{
  "norm_eps": 1e-05,
  "init": "normal",
  "init_out_by_depth": true
}
MLP neurons of a small language model. Each row is named by its layer, matrix (down: output weights) and neuron, and shows model dimensions 0-127. Each number is 500 + 40 x the weight over its row's rms, rounded and kept within 0 to 999. Numbers have three digits each.
A block is one neuron, or neurons of one layer that tend to fire together. After each block is what it responds to, as a language model described it from the Wikipedia text at the highest values.

L3.down695:457526561526430521492568533502518529439485520509485495535513460557451519501512438506445490600505525522546504514437552591466467552472404507552540496527481525505491490506533458538460499505455447505483419469501503433562456514561501499478484483465605490488542551456499424497482618515483432498537533456471449493515522535523455499598547454487484509519438443457530492508537480569415401432510
L3.down716:487503482543527505503561390476466506523480406529447517518541428472466506519479509524466497547509488465509481528497565564547497545521416510495487525425401475497433494550498459451473494516586455493502523504522456546474493470507486481575452495549524387460463445517452531572528502508529497475444516476520503526511504510484498515540496469496473505553480553441485547500488484505485494480474
L3.down966:466559442452513477491497451414546544496531549444431492516504519506501486548545563546469496563474535476524512523553522523483516487521535508464528572536586522452471525568490499554548423527465468414520534538476468447516490441554491496503418435539428449524520517458404459529499531514525550528546501399530524499438563556490566454540511486517427509462432444524462512489565436451437514437498
L3.down967:506491495405530516532449526460440499521568462606532441458507463522481516449480542508529503552490478492521474537526473408437527523564468503445500452413486505597517519514529500571522494514474480478558519528496453576481467447543430482521473538440445465534431474525497506553497480433444468482553472499499398494442485396485518509492475466560487516441525527471518513550417500479496494478566
Responds to: Proper-name ending pieces

L4.down406:586485530515519443465471544515486491472529469525534545527481523554497545478519512467516464473533480476455451402548503537490500502431508460509500471481524498488450466522533547588493479510528508425518456568519479551516503466492516552450464500433492522524544505477467463505527477451525482500551383458447517468483512400529561549542472460582534555522442499572492522475442433524462433487527
Responds to: Word-completing suffix pieces

L4.down508:536559434532505530417479571540500541427535468487507514477492522542503498507579443470488518521486410486522503439507520396514500489461574466466546514508462448488499510522462550540547574429465555441518526400545497495567545449465516494566559486492454588436497539463475537508544492565499514466485543462546523448551473524525501457515533455507522476478478445424530565460504472511505514505497
Responds to: Early word-fragment pieces

L3.down343:576439480399528475508477554496469515474517492505551457434505573470430444562518529510544518582539505520544476497494503467491553552526486514475488507539556538502392431479473569425520519495579470489498544473479549499451454535470510475518533525521478458473488558466431548467467509550395538507408590518531537490463509447490510529485483444484533459544544461472444489534522447489528410499518
L3.down402:533450492529492467474444542515478556484471506478551475493465546578397546572502499539582498612427464502411496479546444519533545536473489521503437520505544481465476452447510540500502523465523493509527523555495548476492511494533512459401471537443529503470537459435429516395563537431493513515519497546480417481540528429448547491493469530461547393521452477482514482539502477493510496486510
L3.down863:519489534451523511489514568476470498502500535537606528436479531466474567561469441511521501513449499571517401513479531470558466531448542490474451476566577510455435490467481560446578473517499481517552530520489507462460480480437426495549511498498531510509477514475478523500588570498415465532456558513464475425514532456503447468496532475512482497531502505485498507531505464515468506502498
L3.down892:503471608517573491459488461495533515475523492506552536502466549442458498571520438468585471542454563526535488458489454470515541540450532534511557497499556527488498496557479498502501467464541544440568500452553513459446520531552468534531491452511488458540486626418514451509477507581495507445430531518518508493501574501498538462514516512403473480442452535534557532465440509557534473505521
Responds to: Table header pipes

L3.down168:521515529550503517510492507430490432544567444543468498505535452451473521560568474494488505497544523446443536490536576429513526505489462495472487558562512478538507561524506447504434510535503563504471455398525494429463457462510531536430496513541466521487536537538474437467552532512536438451561478483525455433512521472508470505573521486485544511475419481440490551533539496447524441548528
L3.down491:503391536529499482460404513477594475468485552508434512444513441515538557562539509413497494511438512564517534555520528477500610557528510487485518466566486573499441443475514456500453469526498521444521473464593505445522556484497475456515446536463460472472438481484529501517484503522485448485479490505479487491474495526484543537519518528570483492479434580404514440501505454512551461537461
L3.down588:476518522517542473525562535553512410522491477431561489435537568430515499492440520422406528528614581573488545453531534514419504543504481469482439511450485453510489528529512559479505404503473454509509485562541489487550511496401499506512489510526533461474410516543557447501547485516564546508445486442473487389475492469531544505485501530479490501547444425482488494525520517559536493489520
L3.down853:590457495518570562579473485481534535563446434499505484511477467457495535514562527501483505496497569517475519452408553419479510570548460467460536470501423546509479458532523480561438464519551497528462438562518493491497437426503506487574537468480513592530465420559557510450522444474507468516505487485478516500530525487502514536505433551500463531503544540462504552527466466528534519473541
Responds to: Second subword piece of words

L5.down1:490518511469434535452439474466461448460525528496539541532513533454491567474483602430475473469454451418422524472501486564456481522491519524525423472476483523469490470459524478484537585518489530506498541550467509474498499547460497463473481498493537519552529536544461484509452452483487566486480465563445514481461483514524513525501483493495456526488416508585449532551526474539457530540474
L5.down23:511538510527575445457570548469473559520536458532531459509531490510458523579503495489495448486491535505559527559440504514537503500485504572477491497379504467512529530513448499467454424534490524503514491583501592464440552488448531435493494515530560426491549425454495500512407521517471495434537486447489459515543544490477419525491575484437460450474460549497462571509473487502455428471521
L5.down27:535536531509532502491516537540517500514452478547503550551485478503444482529465515459420591520545487535491416453495503540499492492468464473510448457546427460471479443497485506524530528521456475471487497522472513456487497490501468521488497508506468504458495398468504524500492501427489467541548462492499481422511444478488549447512481478491467530521508525523546445558520605537474521543515
L5.down176:498507565504524592518556491454580544524514519493538427566524439485495473439503527490459408490503409559550456475428480489451437520457517516488461498495502495438501506469561414481478471435479498497515535504513437516561545478584548550467442521485520500445517445441450509505455557537516562566480497516558463485543563568559487493593520428514477430501520469545570482522550524447495509515476
L5.down193:468491507527512416502517418448477565475504485541521562509506516428507564528473589571572493518450520479488483487517507543556455526502544482409573477458536530503477511470422493503518428497485548493480512521500480491511473435533491503450479452444453468476519522525582473503456459478408432502466471493532524464503577570484535451490527475529505495479478549488513532442498466471492471490428
L5.down444:488452544485497483499402410524543495575488495500482525478464484527526491520502487524413560444440476446439503558444565491525472512445529503560505490475463532551568431527548447531506533521524509486501445542532437478522500502578563525494505540494536443474459504512496481481510452530482520536409427503511399514520441487504555473552523502524461508494534489523516472597540471523491433507539
L5.down616:437495492484497528526527442427512531551511500443498535445536496502536518514432653517486491513466535468433524577489460486501547544492497502469476465433499477562497519542523508559539494428539488489500511453499537526564494487499455521436543443539522480473489525513481467463534480430531432550453425502510553465492529561586545517478458537514487447479469460610444535516535502472507514525496
L5.down682:446522522480487511477487420437503520523587573469456473503524508538499511584493579494497522465523451540574470472507454433494477518423541474494529438516498581498482426501541457460475428477506470482554505480548450421557514476520511551508479416522530518489476556569470494515517490475481494484504478487463545571424499475445587533515539501555500601567510598474500501502526515536470535486484
L5.down687:548544572447493544533532543513532482510517535413492459455478568559514500439507542593502504539523410490489528463490534467467534505487460465504468538443493429442483571514507453552505445513393520487514458558496474515457450482507550447455541514598564477497458486482535538486437484515502496478554514536469518503424463502458538566452565479516575499505508508522407463533499502540552550446506
L5.down717:520522424504546419493506475481447526549488528531481482514471453443593448420460620516541506501491516512503485505489547511525548575455475437484484475458477510456436490551506506574524526570547517422495575456479468534561508517584489469515464468504499449435513458505473457508470420467498516506563513494482509505446489468488572488519464454509553596547480488494471485555528450449498478469470
L5.down726:502477519494514503510500481553546526518531446403504515518520547503584561462484551511551547548536556481460459522525469544465414489500480534474448408523521542523442460465589504443488509510463517499546522565444466519476478538553540491522459535475401498491480497520444453476560532505547571509501473500472501519506532508509539492511532467532465489466471534506422475535565555473499412467465
L5.down812:492531535516443512549479485460510480498568487526454527557519486518569484520495538540486440498467493490518426483439471505507470472528434436529508502479463471502543537457585427501537482496543506492424481514506479498538479583561496489493441530496536546504572517501522493532515526543534453530522591486511489485457504474552545527464480510578500442459510460455486476539464498483467454498411
L5.down820:450519462479494487487470487479561501529491493518548562520447489501463466530539586450519499466520541429483431451489509463509568460421439441441455579513504528497490563449492440435560383550550514459509511569493500483529537462449502479618525543607472456525495507475521509558494520542456503504481497507540501514517546487508497531520491450591455549477497534494555503516492444528464472455457
L5.down902:488544504507523436555462487453521461457508546507485546535543549525443444549492477552524539537477452511479532453519521504533523476475483504484521528508435501483578511492435494510570448537532501469433510485509512457523446434486503520520416553417402463452523488571474555531488492515494483463519477520509497441508537521437511481417537501519518515476410531502556524468560528465496528456498
L5.down957:555520470389533479445509523525482512484466502516524496517460499391547493491551637540434476511431530418467521527510521483512517543556484452445537569495575508544496577542507527481464522480511542476457493519492478571499569551516518459531525555498513437501485497483542455522472430475547460525469499518528492552479513443527514469462549484525542497478496504530538501551519502482426466534443
L5.down968:507487534425562456522591484452485517529482514567489489521536467455544516488482658556511549548457522464512519518481522502498545494522468431410511498436448473540489545480528518529468553461523557423549525475460520520490498444480449533511463504509510483429480529491475508554468505497507494488552464492570486510445502512484508519445510521558516562448486449526505535549531497483480535508482
Responds to: Final piece of first names

L5.down185:514481548479431523536507547439485480516506548489446497444497475470497545503554460554444534501506580477528518454503470447536534460509486499538524541504491556506544468505464528532536495400498567499470475488488512548511533583508433444478484459398498540456478485436507549471567555438539513490542419496553458524486571456452535517530540521549534484521450545426504514549438537480470501419531
L5.down228:487540446507476506448476527465490523510427471459540484564353513484503547550517456462544508484514546472574513568475560547491485522544502530453460462439547488480471494493466446481480514476537443475576464483555488553506491479460522473533544445466457466527477497489537481544528546553501559549554587411497443513472536460485503497483401488493492477523481490460425518486458409524464563413518
L5.down237:502462503491506555520480490520472436520425537540583513440485504519457472469493531525458552520544539466515507506495517542485481450512510410523416502545448477481479545444500616520479490532515510454528459519514552438475484517474490505502439454544433555470551476507460495548494493528509483496511469486590511474535488422540476394449559583500558476442534533501461421467503546486503545462480
L5.down273:430473492504480483472562552574499431486562508527534495520522539459513482562504515519428500542526508458557527473502538495459552462537526569488482489513528473456553514563561560592516484465502478433566533558474467494470485539524433506480415513488493481469550560544560378512441471494573494481508533487472520441466513432477552540464515447562481479429479523482478507474502445533450540460541
L5.down281:596483468542482475390530550479550457509533477572456530481514518453560587552528482474534551492508512501498405453536531517521501493577493525560471446539428484558509419511507447479422492560547518502487499534552541475519472443495527482469515510498449486505495513564555461448524529456509499510513536579532534549524512447426494435469523487494539492514427509512455480480466394498531497518560
L5.down321:537507510515535557444508528605521466537566497530545532458546495467564529575519530469479512484470532527502486497533526538474414459516524483539437513529526508521478484469493437524467496456524468491493506528569433444517575517560496461475530482484472477569440485499516481462518482526534478543523520498505464518471523491477486496501499520448497583491470501525461546519483469553504559417450
L5.down332:566500496446463484463515486477464507467503494548520545420493478504522490471519567467461527479480488483482567456512500444470552517556498512459484503572522476485535485433510535492478475528521505426454450500497519434479476471511487472474495453516509458531553501534566479498466513450576531511461437527574566518345541496509557488526420524475596597494474446487455525548499500507504576496434
L5.down486:447513477483482451554571467516499476520421536471550517469473562550464502460479563531468453485563522477464480456516482468554495517561566520476528534497469488561497505501477457527523501506486539501596501518503517382451392487518441518541462537530510486504577410440482466517457478493401471516499476517539549445461484475545567544490469442478480542530544483552467550483532443473456564442564
L5.down489:477491530469509458527491474452464492524514545483491510513521446494574533588524418505493513502481516385497529446574552517522556479424542561480552519536513472486500498531433501495509511476428469531486520470525476550439550521537564544473571455569558434468482480462534488550474499565494478440508466516568457516431473537519463462467534501525482464528472574457544465525512501475508489488494
L5.down548:481456535537448467586492546456467413530503482528449500563525446490470470467508542510482576496419550464471506430559540511464537427437576583465508471520506534504451448566449486527478492496506432507486542563552501445512554522551518462513519461515505499466460452482518519493547475494535481571469438520515497523476521549489534404547471460516551434551449511498536463562514550491547487510491
L5.down828:482516431608549489487541471499511501554483446438489473524450483464559458564454547500435539431529497542475533560474498527464538488525474514505417480502491418549508489456482446565504436475485492517462499501465557543524539425480501499527542529434413481506549473539505518421572540487495533465550495515524496488585472468515538494484494537509517574522510495494496453464578468571550540532480
L5.down903:430549425491500524499530509517476471495486472432501506474461492551571541476517461513488509455537538543510503445587491403513483432564501504468511503504487478450557512554567508510483521569529503507494508399565471456545486470534525426479488524551442501499495485495535494517551465483540499486582475439480457510548480546482539464503496563424533550543449455518486580501442501512514541426517
L5.down928:508512577544514497626442526520507498488420385496455476536489472570427488450470508545459480512498497473493458452510484551553492491469533507528468484495509534434412495456479479515478551508467513427450490491520515398517453447512488542491422519437568444535530561482509496511512452509453496566508483525486516551475560471484492518489459517484565538516504489509537526490448501472470393603483
L5.down938:465540482519558479502460551504563473567519483480538539494496470559475531545511456493456479501537463547483524524481502504479526555489452548520522451469485524485514549488499403493471474520428479493438567588520421552505439558517529518449501499504554461472479524499482463472424517457522456514561532502497513568504468449525502482505425536580482465502506491531540495468452535485452498427471
L5.down984:562442511546534542508418505489463516524470505452526443459460460448513508479474506530452512453451447476540476526465514557488440486520527445541518520445510505530450531473538577431452492477499540532447511508494538581470518529427580578528482496488456503551531479562529519514534490528489559476446552483555489543483526500526552500396479507462453508462555461563438421490525543529560446551509
L5.down1007:584487499561450553450534538433528488409506559558516485473431519521568515453521440493473447406511528534427467547570503465523502483509504486485580467541516474473455486529557530483532494491581511490475476501450575449466497471521400483514469517516520512502545534512583477513507435496453537573470577505488512483551471516549428482457467516533510446435562421519533515543447562493494570500535
Responds to: Mid-word continuation pieces

L5.down125:551477501589513522534528495532469516514442516491478486511506584493450481555511503481457549522528507511566547470514467557496501472508498481515508491545526493472391456479503464585563487496528509510543557493486515535442523513519478477554416515490424582509442510476467396455453482491499477457469559519582466525531451549463524479572522485520483490547471569513455459509522506412503572499528
L5.down230:500530502581480482444471411420536496584489542519455496432459494465514544508493475500475405491515545526468545512599487549508473509472514464500508476505492463548400480502488471500491611493565509490495430526509518477482470491459466513508479493492474530478462571497414478552459488507519556608523499480540551504511528458481492484425421420541435507526474445482480518511547482502483486493518
L5.down283:442520491506447500483479543529530525497472442471559505514470510505535525438452532466507547497467473487519445514372469452419518508523545428540471573473493543530484476553498500533396455453524465476481509495531488482516543559487490517530580472568455536461584538487453444537527470510455573472438513506472520522559486489417508470530528566517506530490549514531499539497477526532488522434431
L5.down299:519506542509535509496559562527469503441482541451479466450496532517446458525569544544520553564540538485517489490524481487432449473480530497512510512501490533552453469445449489480498541457479473487522464488494551474502498522481540598546424576467490536434512532461550566522494486498430488466468617482489470499507470407575480474476497497524523487518513528497451470526517548507472490424551
L5.down353:422503555483532446611487510526438467479486467533513444516541497439457474555457492483490518507469511472485532457508534474427563484473417493549492442577440484410455545487455454497508587495453511483541481561455532545431531549467473494555522512500505479497562494455479571477501582569518516473505484430488500477511443477465541416531485498469507486564440525518548539452581460539548568548486
L5.down368:516450428585500454514452453509524506533431511541475470507501488476513486484417536437520465538476508507559509429485508522442556509501509515539517510407574485444447553583477460497479473480485478520482477489475565503488533472578517475442508506424522473526431502522574584533555576502490453479519514491496520490481477540517491545453558525436496506442394463505565465538476471513487519497490
L5.down390:512478493488586477492524458400496451490538496485512475406430539410446485610505407525496466531508548562531522439479532465515449508461489527435540488537422537394488508508501504517488553518510491500513521495440543492534494441497521488472494506436518520526551526476521462501510566571540473432434536442534547473543463499545466557569484466435562540486494508518504472592446466527492565474479
L5.down620:600490550477511554488583541544519434465554485482526414464519524559452519490500526445539447519532483429593524465521451426433440504503562469512495479514535528509434558552482489503466496513509507474499478514440519530560474489470531446490541553477514521509444504455486514474436606521513563465516481514482499462432544528542492490523505537549497529484502473534529404538518466507447496477511
L5.down626:488564526552467459523495518498457525532489436510500501560443480535581419492464518471457425462445571544433478486460461571492477481467467460567512507501527584499501484467519515479560514526460486461540454526491565491541420509507520440521576542422535506547514498479519551473414541432535508574534464471515523542422562481565534476518558579463533566464523567580499495521513589491481477436580
L5.down637:482513483511494490528539498432447458392520448466487477535463494503500502541521558495542475486512483484462502537463511543522454497525452450498486463506495542452528437486531449519378544411546513536502479528498468512450480466544532473519557536505506555461499518462492455494592510473462410436470546492471451442487552494521478548427510520395479532505495493484487520529508544448439482551489
L5.down653:504455543490502511461529443530466499516491509480428527428500520450467534587498496478559531467500532571577461464511473567469500532480555472484493500433509519473440421472547517533523521506424555515567512483436463560516536584450433486575596429521487506546508472433521466498563560485542580489450529454495456459462556483529505541513438451493468561498487436505472546572575543477504537489521
L5.down685:562405543573423508486458522505516507520490472521480548508513457500470560514486543456606539531487541588527484559491557545466466514465527462520423451498516536486444571536513475537452501496443494407489604548433453478493501511472524448487482541510539514497458470587498424530552494501498484488465434544498560575523443507480520487494507508569494555502545486517491520507411505464502514522566
L5.down699:568518499547474460509522500441413414527489461561569504515416481477484450499488431515548514524511459514460518519526581553484500515515479465501433492470501546456438527537500516515528490507468497536517486515494526453554427513528533480470464511466535451446497456530484466468506565523468552483424517386492489494441523508450519533549509491426499546506489426487579526487475487514513436478488
L5.down817:525493540403496490538472491556502512420467456449521542504496481473505442548510530470488548542496423446466517441502452481506523498440552503587598588555553540506433470510412467531505502523472526535398515444418510478510479464495473486489472478493465458517469487496458492524472535507553519479525523488476450464482490477459400492520583474456521545445516500509524518492566552495471530529544
L5.down889:553466537516502497481492456507455456510510515478521521536381480493466510572526475515525492570540569505486509498562468494456532460534519519546535452500563495483459444545515527523453466551512495554488517522459577468485439499493450517528535447474506511508444525519515447542566558516467484580471413452465559499490516505473580520526469564570524504566465513470508509506565462538503514465539
L5.down995:476518475454453472502515491473446516539526498490551557535507453535428505487501455497494510488506527454508529576464523487509531501563486554488440497524474433490494522559532522544527505561505490467432539524483459513485522462605529504489460471527550510468524498444431527474526486458523471491527473545483501549456513586438475455457468448486510542509520481387501463477519512506407503486442
Responds to: Infobox and table field separators

L3.down116:512540378481418514454567529496426500551486463512481577514550490549523462492504488573580625497508517485456461535526528498555468529542490545561493486492426424446501477457546549466515499513515412475526500427572466467550424480474473482481527477502482571485502467580581487456485454463484477442487476481521596527503481525578555456453427520524484526505488508537554496493480450553488479532470
L3.down209:570503447494442527464518592453469467479536426551527478494474481477591524497501372457570505512455555561563540520531487521511485524489545534534429493491495498448500532509501524454469439438531472524458542549540512514537520469430442510476528528537500465528489467553563488468569551472474455442561578532553496461460493456511585514530446470494486562490498500515476465511571475471515534528451
L3.down448:482532425514488460442554548532480532518533441483523483424482522520451509563615506494598458529470537542541543461520509551402536543533420519488508535436474550413476484520450539515455482409543480483452497491510495534494461509455528449479492494480540511522428547541520550497526459506490489519527495416500481471478539514565505494500416520463490518511467555563459483501492476574549470515423
L3.down740:484551510474539479535460499548554505446528541487491493488517520507494534486512544512564520488475504441504505417515476616493479427511521426506543558438544420515485435476446472512559403445486513464521499505484503456561561463434499483404530490490515425489457473564587537498447505578518426526492474481554505491491480495512559489452474565512527571527506501539464455426459487491510544572476
Responds to: Transitive verb endings

L4.down442:550463560511487473472477512402424472519522489462540473439503503496463498549544497507530502524525487515605486487527433477488531547465509497522547493482532584444376471519509543465468464427490420493554524486484526462497499497436477511474488494472463512509534538464530510462520595556464461465510525460469484524527441481524484515515453458498490511507441457542573479535498457471456574506552
Responds to: Table and infobox delimiters

L5.down127:473503516525476554477486470485517426495458516507492477577452425565570523499481448505578470452570547498479540589491554570539489507459516509549506452577431447520524504540417478485514509454508567430495481504472518581440547519476490471526500541446513468559488494581450506471466486467490550410529458559489550475433559486516494512450528587560475461512600435452526521485392462442518484475553
L5.down130:456487573550529450445536454535457473506510461488426529540504524471460500486510567554478496509551461439497427463483525558442543539515496559483524470504515580531517527477492499509552533550458498478495471517511474419514572452541475445534532507474564496459443526516480527497460449457471579510557470485440502531458448510515435419460552457455521513458438531399469452543528522502470443583491
L5.down212:441426452475517544565541521489519592467442466503513558443464498564522457499504499496446542483514538472481498491466539482496534467516474460480458468554427543507477479545525481513451486526565485518523538539514512545555547564480555483461552576412487485452445488434543507470441470563492477499532492534502549506507557599479479536538433501550500535509610479454531473524533568532500493517503
L5.down254:524501421459538538555502488505519445498447448547513553430548474442457533530489562451534510531509511458506492526566564475509407538569454499508544556511495496554446468529519560444428456535503489550583540477476432541478473545579531516586490570431481457435431623520488492519503519473486529507560520487439560505461492485450444483486510495476555465488527512503427489581530476459591522503472
L5.down263:500515523445523524498514507488514440506512501460527540479531441481438482509519518488552519545524487469486457488510520534417536535514527518553474464524493491539536538502450521528431510553491520470502432514492550477467541421448407495489461435495570460450446506495560419483462448505497553519541481450414484526530525477505521493557527413507516455510543497476533496487500489560482543538477
L5.down453:469556490474516525522521509412563504422582490496506501461485494450542502497490456556486454497463496553442485544467485522490518529472517487470495481522516567470531533567574538448527459543547543499545452502526563446535491513505509451488496499513503546446453578581526487526459519535482502516441454490567487532459475551508458453503518595482599535430451476488434529522451454534554469475488
L5.down500:490508584533540493451501510555525508512465435485563543448475453549459508471616453472511524566497437496487489558453532483496499538528545470504545502521522562500538546495477474450474509503487506451490449526500516543485540509514512470437530419474510507517444476532484480465497438495559536426552529483498496515503502452375397502424515485510449488472440543481520514538591481562465534556409
L5.down514:516528546501493481463544604506457464527469440498534505448488515503444482525616429448561461578588500434496538547500513473534457475539451472515493456543529477502526474497514499534414455465535432480518464493504491485480513440521507541563531463501518486463493554483475554483479500526458383539446494502509510558479506497504447449512620486546577465514508531458561530505578445540469476449546
L5.down529:387488463516532495426544519440490437490508508476546465480520518501489490458552469448505574520495456501523448537477494473528430537488548510497570490484549466491535473500484502442373532506534552500512480585480505568538561459400493590509538509501482505411510461504504439510500452486485503460493493497517490540448464525473437542493499503526541462450449510552595542547506470529486474462458
L5.down631:496438477500508449463486491568456527522509507557495481514446507448500463553524492500546491552435566514460517486478472534500518507556487459436500426503515483519496536563494570467490461502537556453502498511510463489445491520489455502546499551512468521459421517450545507614530514447402471469494515545563561431571505475474499462472472536502511451444468533453508491541521515516526502604450
L5.down731:562440540473528405505522489560496500499486506457559457470493523591496543511475511469446540522506481455558519430494541465492494582534577580512518544462459509492495505438524540492465487516510530436467458513509538418487491594489506520563492536463452533543570507555543506481432545534510514485477497503524470533512473533446533461492495446523441544514479498418505508503469491535536537486544
L5.down825:511521511476468465445525454460433431539476579469454491451444538491464504427520501490521460558504486514519492552503489474477471545547458533474499549423496454517440487478446493546503479531456566489507504487460562521430548478539522444501477514444501531506457482520505433454524542528536516478490498530551523491552526433510459536466450492527507474545508511471653487470480471522436489483508
L5.down843:539427472516497434545542501496462499540439517489504446499448499447498538585436438396481490551500514506539481505470443495472514528579461585520539474518440550466540470511534575500430436488472533562530512503497492493525543534463503525519531517426500459478435571446502462539469481528500494480425516539488459472526523513508457505534452449535550540494462526525550500583528466565499528526556
L5.down846:495490444516553484484509552477501491456445569445544486497489510553456527591542466507568502523435518485582434564487460472423478522524401536433555566508466506442453526511477470506518544474438488447505458528485509468510468486527516484525484439478449495477466509463524537554495531512510476469527538546490461481495524493557443463503469519456464439477457555474469528490398530598542494591486
L5.down885:486525550459530525523446469407421475501466483403504413487467510479459502437532521440505447447523481477545486524465548496520510496476518497462554464480540461521415425539503611440453471478518546539528485508487488507428533463414483493470528477540512535410428604510546458502488534491493520513565499545424534546469445447529527512509506475592565532535466487489476496554482522496496466540632
L5.down1001:496536493536561527499515565475506487463552489572442495504532533513465473457483688459527548484476454453578552430470537464466432495507466492473535567490482445495557463437542508468515530451385521523457524472557484528504512471501462481495496427504483517505506491503481442502497452471474467484514479551462429497480455498553517483492485513515535521467543526487534519477553522525376471459524
Responds to: Mid-word syllable fragments

L4.down744:507513432529484530529514473431466583559491504568527499545502439457554446489530608474496562593459488505468551512400477515595525526516509417499433499508521454529491469477544434569490519502508515438467493495530484469513516516467435530541508481575491510392503430455456493584469511490561494522515479555476486502520480498483514513529466461500539521568475489522476514573473497472501512592431
Responds to: Name-internal subword pieces